config = dict(
    num_hidden_layers=11,
    hidden_size=448,
    num_attention_heads=7,
    num_key_value_heads=7,
    head_dim=64,
    intermediate_size=1792,
    vocab_size=13513,
    hidden_act='tanh_gelu',
    norm='layernorm',
    norm_place='pre',
    norm_eps=1e-05,
    positions='rope',
    rope_theta=100000.0,
    rope_fraction=0.5,
    qk_norm=False,
    attn_scale=0.125,
    bias='none',
    tie_word_embeddings=True,
    parallel_block=True,
    init='uniform',
    init_std_qkv=0.0327,
    init_std_o=0.0327,
    init_std_up=0.0327,
    init_std_down=0.0,
    optimizer='muon_variant',
    learning_rate=0.00656,
    lr_mult_qkv=0.5,
    beta1=0.95,
    lr_head=0.00684,
    max_grad_norm=2.0,
    warmup_steps=200,
    schedule='wsd',
    decay_fraction=0.714,
    decay_shape='linear',
    final_lr_fraction=0.0,
    batch_tokens=65536,
    max_seq_len=512,
    doc_mask=True,
    train_tokens=732400000,
    max_steps=11176,
    dataset='wikipedia_en',
)
MLP neurons of a small language model. Each row is named by its layer, matrix (up: input weights) and neuron, and shows model dimensions 0-127. Each number is 50 + 15 x the weight over its row's rms, rounded and kept within 0 to 99.
A block is one neuron, or neurons of one layer that tend to fire together. After each block is what it responds to, as a language model described it from the Wikipedia text at the highest values.

L4.up197:40 33 56 30 46 64 48 42 35 54 36 33 84 43 42 65 61 26 52 82 48 66 48 44 58 68 50 58 35 37 47 60 56 56 35 52 73 70 49 38 51 58 63 86 69 51 42 23 32 32 56 42 58 32 32 41 49 25 76 54 63 74 75 59 66 56 79 79 51 53 44 55 43 39 28 62 58 49 57 33 41 49 60 45 67 33 60 66 41 40 74 52 83 50 54 54 37 50 51 37 64 49 59 30 55 59 48 29 43 58 47 59 55 43 66 75 59 39 64 60 72 49 42 60 65 32 49 37
L4.up323:53 53 32 21 51 26 55 44 57 57 40 26 72 65 55 63 49 18 47 57 62 30 40 62 51 59 43 69 32 31 45 40 58 48 46 35 48 57 36 51 60 51 71 45 28 42 61 64 46 57 53 66 09 32 31 29 67 30 60 36 79 39 40 57 60 67 66 50 57 32 42 64 68 29 51 26 22 52 57 62 48 41 44 49 39 32 54 59 79 39 58 50 51 69 40 71 33 26 34 55 36 23 41 43 60 30 45 27 53 69 49 42 47 43 67 46 65 54 37 51 66 50 42 61 81 66 42 58
L4.up401:46 53 36 10 67 85 49 54 62 48 54 37 77 46 85 68 47 39 20 54 40 63 48 46 47 50 57 53 49 47 30 62 37 54 53 59 45 38 41 68 69 32 56 41 71 52 52 60 20 75 58 49 27 51 38 40 76 22 52 50 51 67 63 35 79 70 93 52 71 33 32 46 39 68 61 48 60 66 37 64 69 56 55 54 47 31 61 60 69 66 35 73 46 59 55 42 39 44 50 31 30 37 28 43 38 65 41 30 42 64 38 52 26 56 33 50 49 54 87 57 39 47 43 52 88 39 35 36
L4.up602:64 67 46 71 50 85 79 28 42 65 31 42 48 46 48 58 56 51 40 64 53 46 60 75 34 31 59 39 42 41 37 47 44 78 50 49 52 63 48 27 51 56 47 61 70 87 39 62 35 49 47 51 68 84 57 13 58 63 67 40 47 75 56 53 64 67 68 42 39 59 34 85 52 08 54 59 56 70 52 43 46 43 62 37 44 30 32 57 53 59 56 45 66 47 38 61 67 30 49 44 79 35 61 61 24 25 28 35 42 58 60 50 61 51 59 68 58 73 65 86 47 74 36 35 60 69 41 56
L4.up883:46 49 41 59 60 63 46 67 62 45 40 54 47 24 33 64 48 62 39 49 71 47 54 45 48 34 50 50 60 43 48 61 62 43 26 33 49 70 71 52 35 59 36 68 58 68 47 69 43 55 22 53 60 61 57 40 39 61 54 58 59 76 49 50 54 49 66 56 52 50 33 67 40 53 48 48 86 62 60 80 29 53 65 59 57 58 51 48 53 69 45 58 45 30 60 61 49 46 67 52 21 54 25 56 34 53 37 53 82 36 80 63 80 64 44 57 77 41 63 29 48 48 29 75 53 25 37 64
L4.up1231:44 34 27 38 44 28 54 56 17 49 61 61 55 55 52 46 64 21 72 60 50 49 66 44 52 43 43 51 82 54 47 45 61 53 49 59 59 59 52 31 27 58 63 50 87 43 67 42 45 51 39 55 57 72 35 65 43 49 43 52 62 55 44 34 36 34 50 64 56 36 65 54 51 46 38 46 53 40 33 35 72 48 53 87 47 16 55 57 82 23 11 67 58 62 46 52 49 60 69 33 21 68 50 60 56 71 42 36 63 67 43 76 62 58 43 44 67 55 69 51 20 36 36 54 18 50 43 63
L4.up1248:54 64 45 54 23 41 30 59 23 40 56 57 65 36 19 53 63 94 41 42 20 42 67 52 51 45 56 51 39 22 45 65 55 32 56 59 71 53 75 54 48 61 64 43 37 36 54 26 58 51 49 44 59 69 47 41 54 39 45 70 37 54 86 63 50 43 53 42 41 50 57 58 70 52 57 73 59 67 63 50 84 59 47 61 28 54 72 57 51 50 54 49 91 47 57 55 69 20 31 38 70 64 40 57 28 76 43 38 57 65 49 66 86 67 69 24 43 30 58 21 76 65 47 48 63 39 35 36
L4.up1543:80 60 30 52 67 54 47 18 38 46 43 65 58 67 48 55 66 56 51 39 25 46 70 40 67 50 71 69 30 63 17 77 66 88 47 84 80 33 70 33 48 54 31 68 64 31 36 75 26 50 57 54 54 49 53 64 29 30 45 58 40 87 33 31 30 32 40 59 34 47 52 69 38 45 69 44 43 64 36 28 48 34 36 45 32 13 35 29 57 33 31 68 59 65 46 47 34 65 32 33 85 28 28 61 17 57 34 58 55 62 43 44 59 49 61 40 44 42 48 18 67 57 55 39 43 53 46 44
Responds to: Fires on the final piece of an adjective or compound modifier just before its noun, e.g. outspoken, intense, three-year, short-lived, or.

L8.up25:63 57 43 56 55 44 54 65 41 21 14 30 45 38 60 52 49 15 92 34 51 59 75 61 27 58 66 77 37 73 54 41 44 55 58 11 45 42 52 36 49 36 38 46 36 52 73 72 53 32 41 72 26 57 19 51 63 41 78 34 79 22 81 56 56 49 51 24 56 53 43 37 39 41 47 32 60 42 50 65 34 64 41 34 34 37 36 43 58 78 45 29 24 56 56 42 50 31 58 63 17 56 64 23 80 41 45 41 50 62 55 40 46 35 56 29 44 38 22 76 54 83 43 42 51 40 39 52
L8.up59:63 29 65 60 79 47 35 50 67 73 45 41 64 70 90 40 45 47 36 49 38 65 56 39 58 84 53 59 41 40 66 81 32 59 46 54 56 64 53 37 51 59 32 51 56 66 46 27 51 60 57 54 40 52 59 64 48 65 70 16 56 42 63 49 41 66 34 39 61 35 76 62 40 52 56 52 66 64 65 47 60 28 45 52 44 31 34 59 70 24 71 53 52 65 62 57 80 28 54 33 44 24 68 37 51 36 42 75 62 39 45 36 37 31 75 53 18 50 26 46 49 46 40 76 55 27 51 61
L8.up137:26 56 31 37 47 58 57 56 52 38 43 49 51 50 64 53 36 60 67 57 77 41 78 59 65 67 52 53 45 32 42 60 40 44 30 41 65 49 48 58 53 48 40 58 59 71 46 47 46 64 54 23 51 52 47 38 36 45 67 45 43 58 70 36 49 60 30 47 69 40 38 72 48 66 38 47 36 38 86 36 57 33 70 55 63 29 44 51 63 60 72 50 43 45 50 55 55 54 52 76 44 38 44 44 54 25 71 48 31 32 43 67 39 29 42 57 27 26 37 48 18 77 62 52 49 52 36 36
L8.up329:66 63 17 43 24 35 54 53 36 31 41 34 51 63 54 57 54 70 59 59 44 23 57 57 68 59 58 47 46 55 47 31 36 62 28 65 55 59 32 32 52 49 21 35 59 66 52 48 46 49 63 62 36 64 47 63 41 33 41 63 46 58 70 74 36 49 47 68 39 71 61 63 52 32 50 38 54 38 35 41 11 45 53 33 48 56 46 46 35 64 71 44 31 38 46 44 66 42 34 39 38 49 53 46 49 30 33 54 46 92 58 60 42 54 49 43 45 63 35 67 67 44 47 36 72 32 43 66
L8.up440:53 46 72 40 45 29 66 51 17 71 54 46 53 69 43 55 70 41 65 43 50 73 49 28 45 64 70 64 37 20 75 70 24 91 46 44 52 57 30 57 62 57 48 55 42 41 56 59 54 51 76 58 50 64 59 43 44 56 61 44 37 63 54 83 53 49 29 55 43 50 34 41 66 24 69 37 40 48 56 34 50 26 43 69 66 17 28 35 79 44 49 50 41 57 37 58 85 23 47 51 16 45 46 43 43 43 60 75 25 59 78 48 36 52 52 89 49 52 64 30 79 70 56 49 42 73 69 61
L8.up565:72 44 64 63 55 34 42 38 49 51 53 35 65 59 61 58 64 18 57 31 68 51 85 33 64 53 29 42 43 47 77 57 38 76 40 32 75 54 41 51 41 55 61 49 53 60 41 61 39 57 45 62 40 51 60 46 84 56 74 19 63 46 32 51 51 47 46 65 64 43 53 51 41 41 68 38 80 62 53 38 40 59 65 42 35 54 52 53 42 53 19 51 45 33 53 23 78 33 16 70 37 31 74 27 58 70 43 54 64 56 75 36 53 52 76 77 62 39 29 58 53 71 23 43 57 34 44 53
L8.up808:44 46 74 36 43 55 54 79 47 38 67 19 53 39 77 69 52 33 41 29 68 56 35 36 42 38 68 47 63 12 53 62 47 63 49 53 38 51 40 42 43 35 85 48 45 42 52 26 69 58 66 46 63 44 51 39 61 80 38 47 46 69 49 69 42 63 81 27 59 48 60 84 40 44 43 90 65 37 48 32 35 38 51 62 40 40 53 27 53 53 39 64 53 11 37 38 60 40 45 58 61 50 47 28 47 72 59 47 53 34 71 57 53 38 44 54 73 20 45 53 37 40 61 45 58 61 42 39
L8.up882:28 37 35 17 49 41 40 55 38 51 43 56 63 45 63 67 46 30 44 32 70 56 42 57 53 31 59 63 58 36 33 39 23 32 38 28 64 68 45 28 55 23 49 43 61 44 58 33 59 35 34 54 27 42 31 34 43 56 60 44 53 62 38 47 56 32 50 27 55 65 21 82 57 31 46 65 45 34 64 41 30 55 43 79 51 44 65 57 30 88 47 51 52 25 19 26 62 36 60 24 36 40 76 47 51 53 13 50 51 46 64 29 51 34 63 39 30 32 27 54 34 43 51 28 43 57 44 59
Responds to: Adjectives or modifier words (or their final piece) right after a determiner, just before the noun they modify, e.g. a good seat, early 1960s, three-year contract.

L2.up825:35 55 73 11 68 49 53 60 84 45 39 69 18 45 61 69 60 31 31 35 63 35 59 63 63 50 55 67 59 44 48 63 70 38 61 56 58 40 24 52 54 62 54 58 62 50 36 26 29 34 48 54 59 50 57 62 37 59 41 49 56 51 41 33 56 57 49 56 57 56 56 66 79 53 57 53 43 47 62 58 61 69 36 70 81 51 14 47 47 60 56 41 47 43 48 50 49 43 42 82 44 93 40 73 66 33 60 43 12 65 91 54 70 56 60 44 25 39 64 40 56 46 50 41 47 34 34 69
Responds to: Sentence-final periods that close a paragraph right before a line break or new section heading, e.g. "...passes through the town." before ==Demographics==.

L4.up252:54 78 16 82 61 46 59 51 18 57 59 62 43 51 49 69 32 72 35 55 64 45 48 50 47 25 51 47 79 45 34 69 67 27 30 43 41 38 41 57 41 64 31 71 57 46 60 60 53 42 54 36 63 18 32 45 54 54 72 68 61 65 65 42 29 61 77 72 24 51 60 71 56 45 38 56 29 26 30 56 69 57 39 74 51 37 24 69 39 53 38 44 32 36 53 53 67 50 56 58 40 61 41 38 75 62 14 55 59 80 26 57 39 62 39 41 30 33 49 26 57 55 21 43 34 60 51 85
L4.up438:49 27 59 40 60 58 51 83 76 48 61 43 51 54 50 50 51 61 85 50 43 34 54 37 50 46 51 46 26 71 62 62 48 31 44 57 57 43 64 68 61 12 54 14 52 72 64 47 32 58 75 34 57 55 19 29 55 91 70 50 84 57 66 57 49 39 53 17 78 47 65 65 54 71 53 64 54 50 42 66 54 59 43 75 65 57 41 61 68 38 35 51 60 59 43 41 61 48 53 27 48 47 56 43 68 27 55 22 46 52 16 81 89 48 31 50 62 53 41 66 51 58 42 63 43 48 82 79
L4.up546:41 57 50 59 33 35 61 53 46 60 70 34 70 01 60 46 65 22 26 54 57 35 39 23 53 51 80 35 32 61 32 42 49 33 38 47 63 64 44 56 63 58 19 70 77 48 57 54 65 60 62 58 50 56 57 53 72 34 50 54 34 56 53 42 44 67 49 34 71 29 54 63 77 41 66 44 20 56 60 47 37 67 34 58 29 56 65 54 58 35 81 51 70 57 57 60 40 59 46 72 61 47 24 49 47 33 32 58 48 62 59 40 83 54 79 71 61 48 56 59 42 47 60 58 53 65 61 45
L4.up745:53 56 62 53 60 60 51 61 64 48 43 48 50 20 55 53 41 55 55 05 60 45 31 47 77 41 75 46 44 73 45 37 48 52 42 25 63 49 60 78 41 51 40 56 35 67 46 52 24 67 52 73 45 45 07 39 42 53 42 52 29 46 57 64 47 35 77 66 51 53 46 59 62 47 33 50 49 71 29 51 47 57 41 53 48 44 34 40 47 55 31 69 65 89 51 47 25 53 37 11 31 59 37 47 52 55 62 22 36 72 64 32 78 52 48 26 29 53 35 51 24 65 64 46 44 21 43 65
L4.up835:54 61 35 42 41 35 37 53 41 46 55 68 71 46 45 30 25 38 57 55 61 35 50 33 20 42 39 86 54 65 48 53 52 68 61 39 66 48 54 42 66 82 52 55 60 26 46 54 55 29 52 60 37 63 47 54 48 40 16 73 61 65 24 43 60 56 25 84 54 24 27 75 57 43 46 33 26 44 41 61 46 46 66 71 69 73 39 55 81 44 51 40 28 39 65 54 35 33 50 46 55 57 45 40 28 31 34 61 63 58 41 36 68 62 52 46 40 64 35 67 19 51 57 36 78 63 55 60
L4.up1030:40 74 58 40 66 53 61 80 50 75 78 51 54 33 49 26 29 32 32 69 30 42 42 34 64 24 66 47 54 77 81 52 33 71 52 46 74 56 39 54 69 50 44 51 59 62 53 79 27 69 63 49 44 82 50 60 69 32 46 47 61 37 71 43 43 79 47 32 56 36 74 64 75 44 57 37 26 29 52 31 49 38 51 75 51 71 78 66 41 36 48 52 46 55 49 53 56 42 59 40 49 33 57 54 50 54 41 51 23 70 57 13 23 57 53 23 41 42 44 62 50 30 69 39 67 53 37 62
L4.up1300:63 58 31 52 62 76 72 67 73 60 28 47 77 40 39 30 39 57 43 54 34 41 49 59 67 54 52 47 50 41 44 49 40 68 30 42 54 30 40 43 56 57 50 46 57 72 79 46 47 64 75 49 39 34 64 39 52 78 40 57 24 69 45 84 70 21 43 53 26 68 73 65 57 55 58 64 74 47 24 18 36 45 28 38 43 76 80 50 40 57 56 56 43 45 38 44 65 44 44 37 50 58 55 71 44 31 50 28 49 57 73 52 54 57 36 66 29 34 24 43 88 41 67 43 38 43 64 43
L4.up1336:58 51 45 38 28 35 36 31 50 21 51 47 46 54 29 27 52 43 55 46 48 59 53 39 54 14 28 26 42 57 37 66 69 48 67 45 49 63 64 41 42 75 37 49 44 56 26 35 17 59 58 56 33 29 54 46 41 78 44 78 55 47 28 77 42 60 43 64 33 52 27 58 29 61 46 44 44 41 49 44 67 78 28 47 48 54 32 48 49 16 76 56 54 23 53 31 57 82 65 54 62 49 50 47 14 56 66 47 44 70 57 20 58 45 69 45 45 40 25 46 70 48 32 62 45 83 42 65
Responds to: Line breaks that open the next list item or table row, right after infobox headings or table separator rows, plus paragraph-final periods before headings.

L2.up1526:46 53 65 65 46 48 39 39 26 49 59 57 72 31 55 51 57 40 42 56 58 63 47 52 46 39 49 75 59 45 43 72 54 51 39 71 68 35 51 50 36 30 72 30 32 66 40 15 53 52 42 50 60 53 37 61 48 48 39 50 48 30 53 31 20 72 53 62 40 51 49 48 66 25 72 71 85 53 77 30 60 59 57 07 74 44 50 71 48 08 58 56 57 55 52 61 48 60 67 74 44 24 52 58 50 33 65 40 29 35 90 28 55 60 77 35 62 53 56 62 45 45 51 46 38 69 64 47
Responds to: Second or later word pieces that continue a word begun by a short prefix, such as ultr-al-ight, Pre-d-ators, Tr-ale-e, plus "of" after nouns like growth of.

L4.up84:55 59 31 34 63 53 51 50 49 14 64 65 55 56 68 42 34 31 39 24 49 33 34 26 53 63 60 57 57 70 55 52 43 54 55 56 41 46 61 73 29 48 39 65 40 50 48 49 24 74 48 66 64 31 72 52 57 34 46 45 68 52 35 60 48 53 63 63 34 48 36 56 46 51 56 26 57 40 52 83 67 56 33 29 29 66 46 50 59 45 26 51 24 64 73 53 54 36 34 66 54 30 75 56 47 30 89 66 54 57 62 61 33 93 45 67 54 54 56 51 40 44 48 60 59 52 27 68
L4.up194:27 27 35 18 32 39 60 57 55 25 24 23 48 71 46 76 63 45 63 57 58 50 45 58 68 54 61 40 43 48 49 71 60 45 53 71 55 49 23 66 52 71 49 26 73 74 71 59 58 45 38 64 39 38 35 55 65 56 18 34 43 57 63 40 84 43 69 68 61 45 28 59 34 53 57 65 56 53 45 43 58 48 47 91 57 38 40 74 36 59 42 43 34 49 56 87 48 54 86 44 26 54 56 57 62 51 51 50 50 61 28 57 57 53 63 56 64 44 53 35 14 17 54 57 51 51 36 65
L4.up1028:53 46 27 46 58 63 64 54 82 38 36 38 51 62 36 55 57 54 41 36 51 37 23 29 39 61 42 36 57 24 53 73 35 55 68 43 36 63 67 38 32 29 55 31 58 47 31 66 26 71 18 44 64 32 81 62 58 44 48 55 36 62 66 42 68 23 46 37 44 54 40 42 33 54 26 67 49 44 59 72 74 59 42 57 34 46 52 57 21 46 48 42 43 38 22 35 54 60 85 54 51 31 49 42 57 47 56 61 47 42 51 81 31 40 48 68 33 38 59 55 47 76 74 57 70 48 52 59
L4.up1040:20 50 42 55 81 52 66 36 60 35 59 50 51 22 50 36 69 43 73 42 33 54 45 32 53 26 39 43 54 54 64 46 53 55 44 42 60 34 36 59 47 53 51 48 74 56 61 82 51 94 62 61 57 65 60 43 45 50 48 58 54 44 49 37 61 25 52 67 51 32 41 41 31 16 63 45 44 51 80 35 36 56 28 23 69 45 70 79 29 36 31 49 46 33 67 75 51 65 61 68 39 63 33 44 30 38 56 59 39 58 56 29 49 35 72 85 76 60 50 28 58 65 35 51 55 41 43 61
L4.up1063:30 56 60 38 69 48 48 59 50 27 43 28 43 34 54 67 37 65 53 64 34 48 37 62 37 44 33 81 62 55 44 43 39 60 47 51 53 73 24 43 51 58 61 25 52 29 76 62 39 63 50 46 49 58 59 44 65 51 26 48 31 27 64 44 62 43 48 29 75 52 78 33 44 64 31 51 77 48 23 77 41 44 38 74 57 45 38 11 30 67 28 44 52 62 48 31 44 60 39 68 62 62 36 52 51 51 31 53 52 59 52 52 40 46 44 69 62 66 46 46 63 56 79 50 55 59 64 27
L4.up1290:64 40 41 49 63 59 73 39 75 24 50 44 66 48 40 35 63 36 59 45 74 34 22 52 61 30 22 83 50 41 34 34 37 52 33 26 38 37 62 71 08 57 43 57 57 55 51 84 72 54 29 64 40 53 76 33 22 15 38 57 28 61 51 33 69 20 59 65 36 62 37 61 60 45 41 31 34 41 55 40 59 36 56 48 43 52 44 60 48 33 45 03 58 51 25 51 63 70 69 69 40 53 22 63 38 39 23 28 38 46 48 54 34 23 50 59 78 51 39 20 50 31 57 44 31 32 40 57
L4.up1436:31 53 36 69 65 71 31 50 69 64 44 37 72 58 51 20 54 64 66 52 67 26 28 38 78 76 44 43 36 76 32 55 48 45 29 55 39 42 42 49 43 37 34 50 31 43 51 46 43 50 44 62 35 74 59 49 63 57 46 37 22 56 58 25 57 66 48 84 43 50 14 44 55 39 39 52 42 40 15 65 50 68 42 50 63 49 47 52 48 50 44 12 51 54 21 34 29 37 66 46 46 68 47 37 55 30 44 37 32 51 61 67 75 55 46 35 59 61 55 28 57 36 45 54 53 32 31 34
L4.up1750:78 60 43 54 71 58 75 44 50 60 73 42 32 64 32 75 59 61 52 06 55 42 43 12 35 70 68 66 40 31 25 43 48 52 40 19 47 48 46 41 56 51 54 33 47 25 56 66 55 40 37 66 36 34 64 34 73 26 38 28 30 53 72 51 47 38 34 57 59 22 25 49 68 37 37 54 49 80 59 81 40 41 39 47 40 54 69 60 49 51 22 53 75 46 54 47 44 76 37 51 43 25 52 48 32 41 32 38 44 62 73 54 30 29 23 60 55 46 60 32 46 60 58 29 27 57 58 56
Responds to: The digit after the dash in sports match scores, in results tables and fixture lines, such as 2–0, 1–1, 4-1; weaker on scattered mid-word pieces.

L2.up761:40 34 81 56 58 61 54 81 33 21 65 46 65 29 60 60 41 72 63 22 30 58 48 51 52 41 28 37 47 55 50 33 27 53 65 35 66 46 75 38 48 20 40 52 63 29 88 63 59 58 53 43 55 65 78 15 39 32 34 55 40 65 55 23 67 54 17 59 47 41 40 52 54 63 20 76 45 36 60 37 59 55 40 35 76 53 43 73 71 34 57 67 53 32 69 45 84 18 60 83 43 54 46 61 51 62 30 61 53 37 37 66 85 68 49 54 94 65 70 61 58 75 30 46 69 62 52 42
Responds to: Tokens that continue a word or compound: hyphens in names (Jean-Louis), endings like -er/-en/-ur, and digits after en dashes in scores (1–0).